Part of a small language model's weights.
Architecture: rotary positions, no biases in attention or MLP, tied embeddings.
MLP neurons of a small language model. Each row is named by its layer, matrix (gate and up: input weights) and neuron, and shows model dimensions 32-223. Each number is 500 + 25 x the weight over its row's rms, rounded and kept within 0 to 999. Numbers have three digits each. A neuron's up and down rows have the sign that makes its largest values positive.
After each neuron's rows, "fires on" lists the tokens most often at its 100 highest values on Wikipedia text that the model never trained on.

L4.gate102:507514490531452528458512506464497440518509515500498549467461501461499493459480502485490560525526530459461504484514485498496463507506456529482497501486509496475553527516484483462493503494490483514524482496530543506505535522518479507491499555518518484472515539517511512519486541489516516504477502550502508519460507489565502471484497502519497469469504539506475475469490485496513515452491463526474512485486481469476493443522488507494501472506500475539519515524485519504505461502501509433469529486446505538503515485532518481507497463492481498519474480525515479537523540467540475537
L4.up102:494519488522455468504464544457493503472511496479472532493485508517549474496474504446496482526581526465475488506494527501549466506527496528500514506482508491512522497561513480449476496498484472544479513509524497495534522510523492494465486477500541475501488549501518507477503553518533497511464459493445498514512476484528435487486509455470515468473479531480478475481486492507509500487464514499495524504549495477451536493488519468504466501571485528543495513478474488515474467523494504473531540528540524498520527483508481490487504513488490528505447498463492487483467500529520502509
fires on: "ke", "ter", "va", "f", "e", "k"

L7.gate429:502498518487482514491519539506468536503507483526498462500513484478543522566509474463466484481512512488490500461488521520524492478526541528507497579489515533493499504489490498491507559455521521521493444532510477483515466517504509483489448483498525481439501508479521503468512503519513492495501492515482490470499483507503517483486495495497496513507544483501459503531535522478507441483429525500505497501490513489491509520458492492480505497487482463504508497487484453505478426506475452492490520529487489473512510504528511529493478507497449450490514498535491551475499485476536506443
L7.up429:482506521487472497498486515556484513498542516499492493511451503453521482510502503517502494444566528487511438479524509472510465456523512505502508512466494517510466501546490472473509516488519494509552491527497527477502513510480502490451526448519479458464508515493507471496482507487504469500473514510489472507472514530498568503514470481473508465482504467521501504490489459501522451519504470522497469514453494514507555491511471489510517477497536516509537525475597497518489505523529509470515549493505502466481516503517494539509488505512476446473475537522515496433479475532448477518
fires on: " of", "-", "st", "ed", "s"

L2.gate23:580455512485501496463536470496513480454511507523486485524504543488487451486452486458457526513499545521476500543464477493488503493507499527579466489511510473468478518479529494434500509534480441503485444506539455541473482492494487482486506506511516499545502536492504478507505481518498495519490493527528518471530499479496469479475498502504491516511512503469479487521479506539499497491467484466505518514495480415455485512480532497501479485503503451512494524474464488472511525546499498516513521493494493532492495473521508498513496507529497515521496514451490530473521490492536468479
L2.up23:510471473522517523495505490539509529506473513519502544507513505472481477500488513481535493496528491488509440546479526538522538516477532510523504520528518511473522517474512492460499540464466490508521473472451509508483478485490461481487473533514496511466463502496500479496511500512515499486512511481514518513515488499449522550501484557512509513506469482483491537519528496553501487532494548462540519505474501503478509528500486504462520446522472493542487520477487554451518485495541517490478489533493491469510494516504508456551533457480479496546494486524509505496507550532492486512
fires on: "ed", "ing", " named", "c", " written"

L4.gate314:520516518453474511492490487494515496475447504550511506496523499478490501480479496527498500508509462483454482472528503506500471481513488514491514525516494569490563476532536543478526497510486483474485553541524526492529492490473522465478468533453503541499531514477501474498508498527529462528524501566527475493512492499527523492476485507508482451513535485464480532532482481515500509489490508473501466470516460486496476487476516517526509479527509476510508509564509432482496516458502493512509503500532489503456490519535512477546462470488535469468474492478482492481461536526512504510
L4.up314:507520481491508477447469461505510530481468478489506515509456484475477545482551480465545495460519497460549508482491479478497508459502500519507560474472513490477550497515518507473472483488467476484519527496515532549547489498508511513488491457504494508507509532496507502513480514494509472468503474493476534482487491542470488509512488490495482485485461497470494510489484466491482522488507465468514504503468456506456505499488531530562510488496490473489485477547520480487487490515511459503537513529494520474478511487536507524457532481517546478525505528546488479520490489430534471510
fires on: " North", " of", " South", "the", "‘", " ground"

L9.gate425:471498516504481563454491498474441513513495503476495525531512493487502513527490508458481557500488480519529494493474536515537507465491480490516451512499513500479526461510456509494474505466488479496522502501472473514460502489530515504457502507487553506488486520468483460490485451511513429512466507494497507525543510534450486483523507537481518494493519501515501513490508507505481541530501481470493488552429482522525524512519524488483508480470500498532430539493538591454512487497488512473501540476475540516464488513487512469499502508524509488515481526486485511513503515539501486493
L9.up425:516486552520507481504494519497462520501504469484472527511504538503511501468547529469479523520495508475485540497492457483476524520525553530553526531531525502529490484519474462507537520480485504508536483522503517531521525485507447503532467543471516485484512489466525526533507486469525471543509471538511511489477453518513498493484505513485517458503514491474506554453515485496496464497501484506507479509495493496516506519472485547469525494473522526512511494473513507511499499506450465521538553484485519477492422508465515493527489476497527512523461472483515480501504480529503435491
fires on: " was", "is", "s", " is", " Bas", "pen"

L10.gate414:512518505470473460522494454523504482492522480513501478525505512450459490508485496521507503464484490502498482499510449425525479504527512510437494536491500505510506465469514508510515482485440480503488464506503500518515515504472471503476455464451473545500474476487496508514481491463515505502463550513514522480514515521501555460475508500469502532524529474476485484485487514476517457491464485497492505503537534490477506498510531494492459492418542465512515465517499480514477487460536488450500524554498484533483493461532500510523517518510516492500468491493462507500453463488488484489
L10.up414:538510499499510511491501511526517501510477491503504479490531523502490529512515473518483496504501495465468475539490517486495490504557551534527487510500492520475517479521527520501478478491535493485488446485484509496526532506524506484497511471520479511479484476520475467457511534459527511523469511480529512524504522509474539480473518497458464541506515480485468477461484488458570531504509521498477483490512484505442511529472470501503494463483540474495474517552487475511513488431485496521499495507467513570493499496531520466503528510472521509520521470548496474435464478502452497460
fires on: " the", " early", " his", "4", " Her", "s"

L4.gate209:486490514558474470532545467501503505511503496488488560526494464477524519494519490473514479515498524462494466493495466476452463480520533468527506556519484501511429487504466512536492518473503478468495511479465528477525502504471470491499494477474474477533492519502546525444503495483517491493534490516461448469550487472514501490509538476503503568492441509491512502508425491522460501469480528475508514531507516493463469484530485518544481457491505489553492530497523477502510519468497498517516483459484495515498506479513501483496506490468514505497459535542508493508517551505510487460
L4.up209:481506495528519525523514507566488558518528501461496513502533501506515524480479480519541490534507488480513456467537483504484552481480495473486560503505468526521510500475518509472493483482495481524503493480486470510468501530543510522478507563488540497516515467506475501492462521518486492524517502481472465521528509485480473471487507518476497480518454498504485529510507497450530514513525441479513524493466503467491523456498509517468489500483466513504521512449484478490516494471498465480511540529494489542516513493540504494482507498436544509540520567492503482502522506515479531525
fires on: " as", " Ja", " enough"

L10.gate472:470514527492525522505526476511485523490487469537559539486511520476501504438489481506514506493482542477508492505500521490483493528547457514462474504510520502518492500526506505514513469523530483500526516506502499542476506497496487445515548523507462510499513482531456486528504513560483522522505554488495552483500497503468513526534554524507479495495495491495491502522531503473545461467507487522531455495484492535469491449476514480506474519480512530490459487525516489495450514519491490505495536524463491477481522502486500503507524494488508499489495498552495505548488514540479500451
L10.up472:511465492485490508507450494459489505477531540541497472483481463533499464451522513499473495517493498491489506525503486496504466493508514541525493478504522537473513517501523451475539506542516497537553505486521524490516536522488502491518498575494520493494459475554485495498517441520532517453549490535500465526496493500527517460507488477488496485507483487487507505505503530508513461502495513527485475493527449521513450518557477462481478550487501524499466545463509486482514535542514473451470511522477451473506502508457533469540531521496519510514522491500499508506500505464453471546
fires on: " |", ".", " States", "1", " Apps"

L2.gate2:480505484500490453494508516516521522514532458453527482511503448534510495492501490488496503481507507453515478468499515552502507463520474528493502496487519488501494525528485546506545492493482451491498531481477507505510458484467479522480508505486527468500550508487501447498492515533532519521515536502515504503514514465528494548541547474520490485524535487504504516511472473573546498517490518489502505535508483511546548455537501507498518498521485489518484490483494505515530512499533482573538527506517545521489525494499510521500494480469562508523502484497497516537456581481506466482
L2.up2:493503497516501471485483484530458523511541505483501512525486519507472521482543489513521490495473550450499481484489464511481504493509444493489466506513507485499479467457509481461523491527513494503507481482505508554532490536486486472476552534474503482487527490496535471505462491514513510490544550534503469498578531501510505481528483514521465466537494527504486518534519516508494486496533514524492474505486492541489481500507513465448486508531534489490535467470501449446506557533489502489501515535504530534540544519523478458528506505488531493494493502488521466496485523474576509540
fires on: " as", " As", "As"

L2.gate40:516475545513457507473546491493485506500537489554468496507517523511487506480502501501491552487477493522527492513501463505478467504524513503502525494518518486528490519462487539504478505536529513527523495507525517504496484499496496505491493501532553491464516536514478532551494509452513535487558517470508507478499461483485466545506539494486513490489515492495515509500504543529486448475498530530510435510472515469514465482496503539527493508506508546520495541463538513510490476491489488525518515494483478550493472514497519483501505549433493491466515550497512422468501495467472487496
L2.up40:458477505489497474498502495491500493520471504530499502506534536535510482497489494470502500497478482544482471520554486511468507484502487471461511464482494515562499513502513522507472510506509493542489466479483517485539483524454475505500520529502525441497530480505498453486476493508482469484508522464481531473499488481495489579491489485513498471470473533492495517508538480503513488497501503548487431498481536465536470506502481533523552525491458545460475508476512497484478465490529437490496469487526502557496516501481463516503499465470498472508516483467548491477495502459501498498
fires on: "i", "in", "e", "on", "er"

L9.gate358:510481515486505494533483439569487485486500506507488514491511541470516528528515489505531526502493505513475483502472499494513506460491511497546478500516509528473553445531492487490531497464507463494554519501507532549503502481541507550474525501503521530501526492469539468495491496523490454558499474498523516486548454490457500481525501491544499495466477465467467532538495472503558502539546502500515502530487521503446500475503490519503502500500462490516503474543466485515482489485497503496514479506492530485470523498471465476455502495459491476470514495520477510521460512478495501471
L9.up358:462517516523530518534553515504525500491441525480524463475504507479484487520484477496541511497474493476456464504514519455483475468501489529503490507531485536489529496500531482499506513507448481501524512497465480529492510501526491472501506452486505515526503463498487516528507499489497463500501504490495500516470517528478484499487498478503484516472457483518488501496494535578501497493559493465492472492516503484511461483498495472477511477520554514443520548486511542494494471539474461541556515471500484492540512482512523528479489479492507511472507489492532473500496512501490454466
fires on: " of", " the", " named", "1", " (", " on"

L2.gate328:542505524518542475519526469538507517506526519506494482502488485466514509485506485522507482491460535479433499464536462476502494513506466522500486494471495524449529481497514511522500481490490498546533493545567477477526470528490456500477537534494535510513467484498533535494470436548496504551527524532517528522528495489537460495514531487492497472499491492463500514504476497472512489467505539521465509514516484459486475480488492491502497464539503484514511484506508478460494470489521496488470519493500497482536488533511551453472501485541513457482480530546531521431521474481543538513
L2.up328:525524534487515509470542481530511496513501507470483487525482491446518497482501520515530501449472513444475520489515482523527455484496508519501485477509512518456511482540507508511473519466459486551510458481563492467480488520489500548496514521453497523438453453447506506472469508489512501553530536531517518551519507447517515518507508462524514486493477496479471536498525478523501473485520545515506505502493483508487499504495502515493468481516500462523440488512508498496472480509459499518492503499511462490489489539534539512479504494487510435484515489526514475504514495532531512493
fires on: " a", " A", "A", "the", "a", " The"

L7.gate339:498450521525448480523538526528536516468506482499518504553518503492488527530545490502505469511498513533509507506459506529511498463511526521473522528488497495511487493519516478439486526494534497507491486514524502504469541490511500498530504495526522524526510544470486517508518486491481492520548497496523512519519463505479481463530488541517505523468505519456498487555501521523482524474493509459470481549529545519485484486512468482481541489462434513535476542487510503498508470502527503569476506534504505527466521510546475484442484477455511496463480520463497515494509548514550492455
L7.up339:478520491507472561484492517542498498465506527457500480505480455515469488482493517508506500476490504480506521491513492498513508439492497545492490482525489533478505494542520474491455479499516539522524459500465497490483482488501496528506500512474510482493470466489500525524516541514473477550496479484462484511510465495506543492515507463471466533535516508462506492551529515486539507483544535466495514495487510469493485515452490489519528469511478479511475528485477500496536493490499521490499491474519498461507514499517452481481495536513535468506506489473468463515485482533451470482
fires on: " ", "0", "ing", "source", "9"

L10.gate511:462494469496508462518492506507495486513525495507491502563483485509515501534468499468499461510521472465518489472539540495485483499516485482506501543506513538487517518482471486466466536532526422467480485500498492447513491503489509484480515470526515516458504489499514501482523538498470464501539514480476503508526510526529538509517489513481510495490518507498497450465543510494518511497518524523513511445494497457509534505472490509515493464527479540542540490503500486500519455501463536485506509504497499490462548494509503499506499487525494468446523495468470518501602513508512454505
L10.up511:521460521515484486502555508512460513494514478492555516487477498455486497491476494483508498474505489507508466494491541507481499528517497450527526503473493469496502468496490491490538476457529442495508530478467518471477495502514466500501512478488448498503492494460538483471491491486481527487504548493488506452490512511524509501490502547483523541494521479496528504510512512504488460468492490564516485466516467455543528493442503475512473458481556515567535468498496502479461523525472529424519503505510478471517508510485471487475559485528531492476516473515479510510562499516497511489
fires on: "–", "-", "|", " ", "ed", "zh"

L7.gate262:510473522524457476550506482492503475479510473504492550515534531440511520506505511480438485508512487473506472512508522492550489512530475502498500531497517471516442490486527523497513508516479476520486487527480464508482465505490515539494448491517542501536476500440479474540485504512459474498487523491535529493529496474498541518493504496518456500463492477467493500461520499502512498462518459494507491558536530502488563466478471500566529488497482537493475471492495484521495476493450490571492533516502477541457505469539535461471498511457511483508488525508517487485509536510495496487
L7.up262:499518520483484514463522506468509483521514495469486511477471472456527492470486506484532520543488511461479474497527484494508496489504450522532457506489506485516530501528510512504548498493492474524495511534508516532507484517480510558526458469470495522501524482472487480503486486538512486500517521547487477501572461475463519468465483485465448510467550553516501474489466511485481454503520507485487484487480516482456468515490504505488486441536490491534519516455520495508530514509528505506509486494511524476492504481493486488516525522463525557506491446566508511489512461480510472472
fires on: " ", "0", "1", "6"

L3.gate134:536500490548471458490504521512465470490493499504503531505531489464439489555531489480467493495479482518511498479511485511475479516506525506476502493481515567506493513469488533471486524539475521476517432506468466507551553496524471498469499548483504487516465546504507484526492504482532462500473536487506521516463488486504510542492524526520491480462490501486472505509529500472496490479477502504506533507491527488508499488536436464501500504525492495544493523517506456529476471502511451516498489492485486491502488515521506506505486536426470526446446482544510515478525518507537504503
L3.up134:491537496496525483480510479515474519502543496516539514489502474482495503468479541478519502454481472461484471499503485495491475444473520510439500480523508509490518496477485512477514487543444467530499488500521479482460476527492447548490532490504498472485555468491500457470528497513501479528476466505517533535500507470477489497543507499496517496473502470501523480514512476474489511449466454501498493479477505551493486534519506536549428494540510491548495509537529466478461524522516483511457501468479459498472501477483499517463489507485520497482492484507506508502505484526499529497
fires on: "p", " My", "ish", "t", "se", " me"

L9.gate498:511497496509505471488485478493496500492555511500475511538499502521534483477517492504482522571533536531506477534524491487503487484531497505483483510443516499481494505541498519511471467454489543523526448511506508531504509468523503499525502462452510490481573516521519516491478495481511485493471497488486495472482480518518492471531497540537504496527462506467505479503483527490501461476492543517503480436559486534516500492519466556497506516494490476506534488530496477510514516475496463526501508461481480512452498441508507487497565489468480491499467489489524444493527514520469512503
L9.up498:532489503503527521505534520478513486499521559452489517517493537485510507533511520504454548468514502513486472530484503461513488551501503558522516497474529553515476499459520476521481530481488440491536543494498530513537484509471513518506523520466490466465481490513497545519474466497516488513471516503524501503504505503441494492504502495521481512495513490527506514474527472490471448497531471577566491496504515507494486490505475548456498481517497497545507511544482525508494503483518483521519510490481530476482516482486527499521532515493514499469498498467486452452530486487456543502
fires on: ";", " place", " championship", " round"

L9.gate374:524547543501533526502527473511458481509510522511505491504496522508473497477523511470491456464489539510491482471534477483509533492517482525521506523471506494505507476549520493516473493531531470515515488540534501513526539518509524474471526524506516468482485524488508486471512507468483503520522517527529570522478494466501501532565551489475461480480522461494460490493471507520508486474475441459516516457513474522520485502489505465462457509504526502463506514530511510509508516493528524531463504542489491503488489471495519501498467492548444502495489519524505524500493523510525516447
L9.up374:464471493473511486479492522441523524527501496521509532508522500484487512479493492509499514475503506494533534493532496520494478512503457558495527494496493487445509466512481487532501489485460520487493495511471485511544516483484532505523520462510502491495478443485509473543486499457538535520479487535538532481486462475509460494481506520456541481533465510507499509482511501484498512492471490486534479533513454471544423484469512529478490544532454494491535473459458486461532515507547516462515475521482531474556500522474554553514470506507509499491533495515475523503504499485530470471
fires on: " |", "-", ".", " ("

L10.gate330:535482490528497529468486462437504499499548532467550524460517450544495499492496501498440530503474521479490500502506468529529531479466472497525501519466489491488531519475506488522485523440505548518488476498504523525513518522556482558506508460494533502500538489484506522495531478527518499514499494515509502500502472524473500496456518551465483499518465516544528537506464513529456489543513530508520510516538477510513431484500512526513505505462518519521476496479514501516504470488497511478518484449508557475474507491462477537498516489502532559473510495471522536553540513514514478513
L10.up330:515473519529535500463501463450517483512540527459558513476519480514499516499515483510488520468493502483511520486509462530497533478498483466549500520506510509525482506494491507491484542443513527514508455521507507538494509516510492580494498485500530514519509495504499524506527470499500510546535520536471497512487490492496507478487527543471494492502455498505530567515456521500487518521531529503515501526496497508520464482507501527475498517418516507495460506498485500516506463500505501473526485467452536498506508527485460516533518475501550553510520458462515510546516504481519467509
fires on: "s", ":", "_{", "is", " Is", "["

L9.gate543:502497528526460479484512499475529467494520521466511525476526514443499487538486511458531509446479505475520469507504511486492498526533531504512464522514507492513489513468533511499465494499482473520503505520515458483476495506463489483490512518495540488488484495464471504521503495503470494532507449471520516498501481479536514493502539522493440499457453525487458535502527502506486538483492488509427495558539479485492524492509486513530517447512491515548453514506498462499501494497480524563488502506508457486497485472511509514513485549513534511509459564507509524472480500469457499485
L9.up543:505457498476505491439507407475478491493495510484484527485477486488519512492513471499522505510532472474496518495523512510470485532502520554492533510512510462518488483483541456537472518490451491499443514535546518483493489442531460487512508475498514497513515513513525470471500481488459502465499488467546522534502485496495539485514483490481514505525498501504499492506516487477475512526488490475516498509522487471493451443473504507524506534512434527512457481516502505502522525496493483450509492462498469472490506463455500490499472489445508491510528531495467491470511501518512511486
fires on: " ", "2", "1", "3", "5", "4"

L4.gate68:514508507527514566480508482488490513495517515470503474544515491509461549501519486472504446510521493529515502495497491520471509514508505476501478497515500497500417486469530486478508511540513522502479469509517475488524505524519474559468510523492502525511507497496493449466502491493504515499494476507546554489549508534500508486510514507493481550495512526510519508481522489501507499474536491514528511542518516459510511479489481492433466488447510462474542475502549481524472487483530471514513460498521557453484505509495507504496428493460482498505489537500511481503496544503514490505
L4.up68:475529464528520498513478516545483471490498488487482487519490510517478530516529481471491478470484503506525522485479509461441498538499541458500477472499457475498475501493532508508482460569501547512460501475471496492522521546521463501458470492483476507531479514519520475491523494507484526473504495491522529507488516555511514564529519485473489507490534511517473510495543491494507488467529483525494482493548491443511546455506540498470507494531469500472521469521542521532505500488557511502491463514510511449468529501523475507507463487541519463484468549498526511546462521492508505501
fires on: " on", " of", "olecular", "ly", "top", "ide"

L11.gate61:478503496510501470535513475493495485503568457473539491461520502471537533542490479505520532499476498488467495471515465499483488495543478465522494504480494509482485520484474517491505495481472536487474513535522504504482492522511530446502454521567516517508497525537483501520498476528505476506507500515489537512483527499518479483526523475509505506526474516517495521433497471520498517510509457459519489477529490494506544513491455527533455506457539453511479473519523458495468493513515509514501473467514469523466487471534549490466516526495436471461455505497489474514431521493506486512
L11.up61:481460507517526443503503481501524482540538475491499523497502510496494499474489485508454479521497510474478474517517515507489442496531558463497458510507501550519506511465523491512492478499500547503486485501476497469521532533546476472515481517505485472436464470483454514524509505490498482492509541518491480454484513474516541528501493455505507541464527504505512470460517508499493442503526509529521472478526454464494456487474460495495485519483507479475452494499495478527477466506526519530546511498482481513519470497510527491472528499506524544474504483541488479486472478464452512489
fires on: " in", "1", "3", "7", "4", " his"

L2.gate282:442519508495528525466487489545475509469507510510454486502512495502492496502471502501506490451482448504521455482525491491523486522477488481515451497511534526482515478494497507503524528521476484519463508544480522546494507506506497503486519527491499469473482513469536512523512488522517471522493500485544496505552473451527519469493552555499449510505549474498516510519492442494529476499501469433467479505524522528487514478470507464518523531486501504544522482548511501492558505519498440515472504516459510508478520497496529491508510450514499468436499485483491511501518476553462469462
L2.up282:459508512529464502535490523496488519508451488525530503497469539461454473508472500504472468477476509525524526503465507464514504501502521446506502494486501474534488477500477538500500495511489504500512530504524496507474506544537529542499503469484471526482443511508496501529466474498504485466479498508489489477485475528500541480497514531498510496520535525482505478522533514497500509501559518494505469480517515520520475510451481519496494492552514467495503493510499521495484468478501455480500493492500512491459463528526498488520482448571507486496469513546514487555482528517523506524
fires on: "a", "ed", " of", "ped", "age"

L9.gate469:514500498509544525499457511553491493521521486494460470474505529521504484526519482535521533492502442486505501457463500495469464518550499524510500507498476508472535516514507501459523501523539485437517456521553529506467503536514472539454474478549470469509541470465461462513537478491488483505480475485501510504504514423490512463505494513515498557541516457494478501510515497509516501441544475498504478516492519506524519508498514489478545480495506454496481485492509489505482510508512517509526478530533540472481517476457559517484501504517527487473444494479544491490490491538509492508
L9.up469:497471471507516570520491540494539467485491492492483536504483508496502509510503513517486517511519502531448546536486503491496481483510498486494497481509498515489519475535506485519525494502509542489455466493456498502481474517545520470486465495458480506494457463501463503500534506518495478471484483488503543506485494533496512530494550473553494518491479463497485506485511481491506519463538528475518502486514488495531485470481489476517481463519519498474538484504491506498481529532477497561452463522456525479534487523464474552450466497487524511446485511513463502495498501486442513523
fires on: " on", " of"

L2.gate463:520455507488493491491504455480525521514492518517516491517497504484489556513490504433551523476474494524470479503488535514507472453470490500507554521517502501495491544544471518498519519539478465507495493488512524474490525482479486498539500490470494489510504445475489529480456484537510513537513482532463475486519487482482539546500520449471521520502520521480450522505453471502517510479523485496502474451491517493485527497451518484486521495530525483518509518528463499519457422513517473510483534503519524456492519520520516508487504511509486493488509489506498440485470499485521421500
L2.up463:527504500449517515509499489508522500457498522534502464535478519495470503468505525502518532499455457545516508514469490475509489482494462490487518540503522511508491546490492534452529513526473486493489524491527494481469494511491512485493518514489528491539521461468485529466460501577512503470471491502459471506516490496470520497510508489484534503506494487470469467528483495484496509462503488433519485466503486494485486501515488533506551462507495494541515510532534425508502499509519503518500503500514498458468525468564562498491494533514497520468493527534463484499507514522512480465
fires on: " South", " North", ".", "South", "ing", "ant"

L7.gate232:484497525522447493470531513450528494492439548500520469518474477523493508483483531501475509531510499497537452482475516531514500465502504517531485503509491492482500484484497486509511492530538529472496498486451497535494519512547472499523484524511537530499485483518521503485505486496513517540549550525495535515499505523477434542501458500493537465506457480474524489519517542507543536523497524529491523535473483505456478494491514511445476489518522489496482510496462506528514478470554472495525535523461527523480494528471480486455509501455515471491498506509518483489516518474556501458
L7.up232:500537532521498505522479526499562519523487458493533494462498475517468514431480473521500508498517521482531512503506475490493427495536486541469521512470496507498485487491501507479491529532481490544468455495453490507499446549487504497478477498475490496489492463468513471478495522533524508502446522523488505497508496494513494477513534474521539464474541446467533500508534542515472474514488500512474519550473473534457537485546464504505493478493525462491511507485514473492455510470499506481475517497504448524494476484475494487482488499526527482520479463535550533485540487548490474521
fires on: " The", " At", " As"

L2.gate52:534466547491472528484523543553481465471453512536481559513488541508476502513482511526485526491461528458508510516505496503506464502514486507525521494508503535476489461449502485465507488524523468474501513523522503528555510476489504490494544476494494493526488518521508534521510497519508512503523460499489468503499515533466488489478479514476524495488508574516511453497505515487479491536504496522481483513492465462455517503488464472514468497458547502490479522498504465524494512505491489491489467485463513515518510512535447451485498517512546531492509447512549496403528484521495475515
L2.up52:479470523495545520483529493520507492487543513464476523479512484473517481486467513478529470512485481483541483484493469511451519511498515497526493505516506511475548479517538505510509498459495487528506516476522481497479512493493479509485507468528530508501480462473543526458532502498487545517505511476491507514507499471464459507512442516517546495482487520494464529464513513537506499515505529481496493519500520488520490505563466509462491488505500513529505504444513457524490526509499515469535500532439477440553485498514535491492525506492523500544552517560470546494466560494467510474
fires on: "ca", "ing", "s", "ed", "ma", "vol"

L11.gate173:493466518449505486526492496542495493526520507454539504502510515451488540467495497507517484497521447505465505523553466465495486511536508493544531507510479508480513510544510512475524500475462480505489512480541518443503488509484475447520522536513488477477490496518478492496456456515494489476516492514515520471459494483494515508461519515526523498523463485494507500516463518498501540474480496468443494486525535529494549523530459527533465494511495526509524522512501520498472492501520489499498465478520536514478461494532569437512510472486506483480535549493506509466578478499475512515
L11.up173:487490512500512519494511510527504512509511464544511500464529492520469486522459520472498509505523511459484503525464502483453453501542436533488509540428529478486459543508530496492508512482496481520467518467517540495487466486514479520438548469449429505467516461512490503498524511470497515528515513528499525506511467480526498476510542529483489470484517509471480472486492456488471487501486544491511461492550501522489490481508506494524446505489495508534504550525498499549504497481516494499526505452472526514521493522520512487518487475506513508475464511535519465484505524522505481528
fires on: " a", "e", "a"

L3.gate434:528519514503527488484556500517513495496491513498518522564528520470495464497494520465521523501517505517508461503522498509500487484514501515509494513512507487507484462564469539501519524493485514515517481533495518547500485484523489481489520473487558525505503483482538459474468466483574437479515528544444467511488460490468498501507474494525534528482527521474531517506524467509451391491480498470496502474475490480457511492511483497518459513531468482500499521513506481460543532476510506483519465480477480512483463530494488531482484507492533506489471495524520498477428492521542505520
L3.up434:498507515469507502464509504514507496488500484512466523487529507495521499502513493520471513546475465508510525479495541504517469468480472522506508510466498460465526511542539482466523510491489500523496476536494542510514496484519544497493552501471523503511492488492545510507515473530546530497491527485493493504509481478479516556486485506518483510514540516508504528532489472534534491463470535484450471438468496505480514528515475487517499524452472519514512497518516483462526515534523526474487511479453493495450529529458469515531535527513531494549473480498544478497458510513487450475
fires on: "lo", " so", "Lo", "os"

L2.gate61:497487499511451506471496501467517496467522521516516533502558519472511498505457513502489458474518520504480527490481531535530478501508515537510516519504537501481480498547494471486473477497485460492479521467522508537512501480463491522505487507473531493497468509560534523493517432506475498516544471524524504508516520528478519484514495491529521467536464476495531476527501524466493499485524527517566503506507539518487476466486489511516495509490524481520457490523475486474482446493535477543564506531488496532451525504507507478485482511509546499509452491517488493504489522487497487454
L2.up61:468487465486472488490500519496505514488518506529514554519506488531526524479454497509480510442506512504514526528470540499503508492507496547474475516506491482493517498538493484511471461467490535507506500437525481498515480447531475491500510504478514485458485506487515514489529465467512522517523528518546523523466512519498526445530541507499525490565499474510521487516477507483477475507506554495544529536462516515496487465494523519504539479489582506462494479524471461453487469534527519506527503492519499504531471532480470472474482494500567509486456457528527519522520476492509493471
fires on: " At", " at", "ing", "At", " during", "ice"

L9.gate193:487534482478423463498536505509532485506485489475521508549490446482514474487477484490552485495530490461452505477490521532473484499528479534499500538522495490495528430527497531543469487484474513474489503515539491524466505517523514490468479512501501481487510500500527463498506508500515525536503470487497498506469488519543492479461509512516469484468494475474461507501482589519526529476474516520500507525502511539492465542522496511511490430468487477504512488500492496531520493467513528514504505501507449502550461488528480527487449534473530534504544442535528505492483518497479488513
L9.up193:497509491516533482463523533468522493463504503514512504505571524559490529484537490492517546521462461467456484508532505507498523504505456468501467481471502462477487467514442463464493511520521504522466503464493504517457512556523495506493532517547496497538538462532460484518480513491528554490487518513513457493474516498494516494531530468502504492523501492515492528509450540467510533491485521488498464517503518514487522491498532498498521517498519499525490498491509542531522496515523512481488453516465506520519552475522505497455519471471522525517480568490497492515474513540490495520
fires on: " for", " or", "in", " as", " to"

L2.gate266:514542504501468506501541506497529519453472552539524497521508524507455504505493525501523538507455470462431488509490475491495490517471470454456477513497526527506492489484491486496470502542522452477505489489526533501500506526486510522541516507474484485474521513515491505482489475526489504503510484538520468488533449494496554506524463511551466506477520507493486537507524519516486479484476477524478475555468500522476468498514516507520532523502506471444472507505496503522464518501491499486524532518486491472502517524530485453462470498475480558462509531522534492446537502509486475512
L2.up266:515489497473487516500502514501494511481453510496513511529458505539496486523520528504553514479438494489490500546490492505536501515522496533483529507492521423498507496542512496485526474533510533460508515489505493511452515458466477507509520537496456540519539468495477498493503540492485564490544485487530502531497504514496512490507481523536490478511558516479499518493491534514472538512490513487486511514487512571482514501519504501524503494485447467528514497514565524511496540519543530478525512513498504514498511504479523491492489482500514522503494493513510518507511558479466465490
fires on: " Win", "ed", " to", "in", "ing", "ac"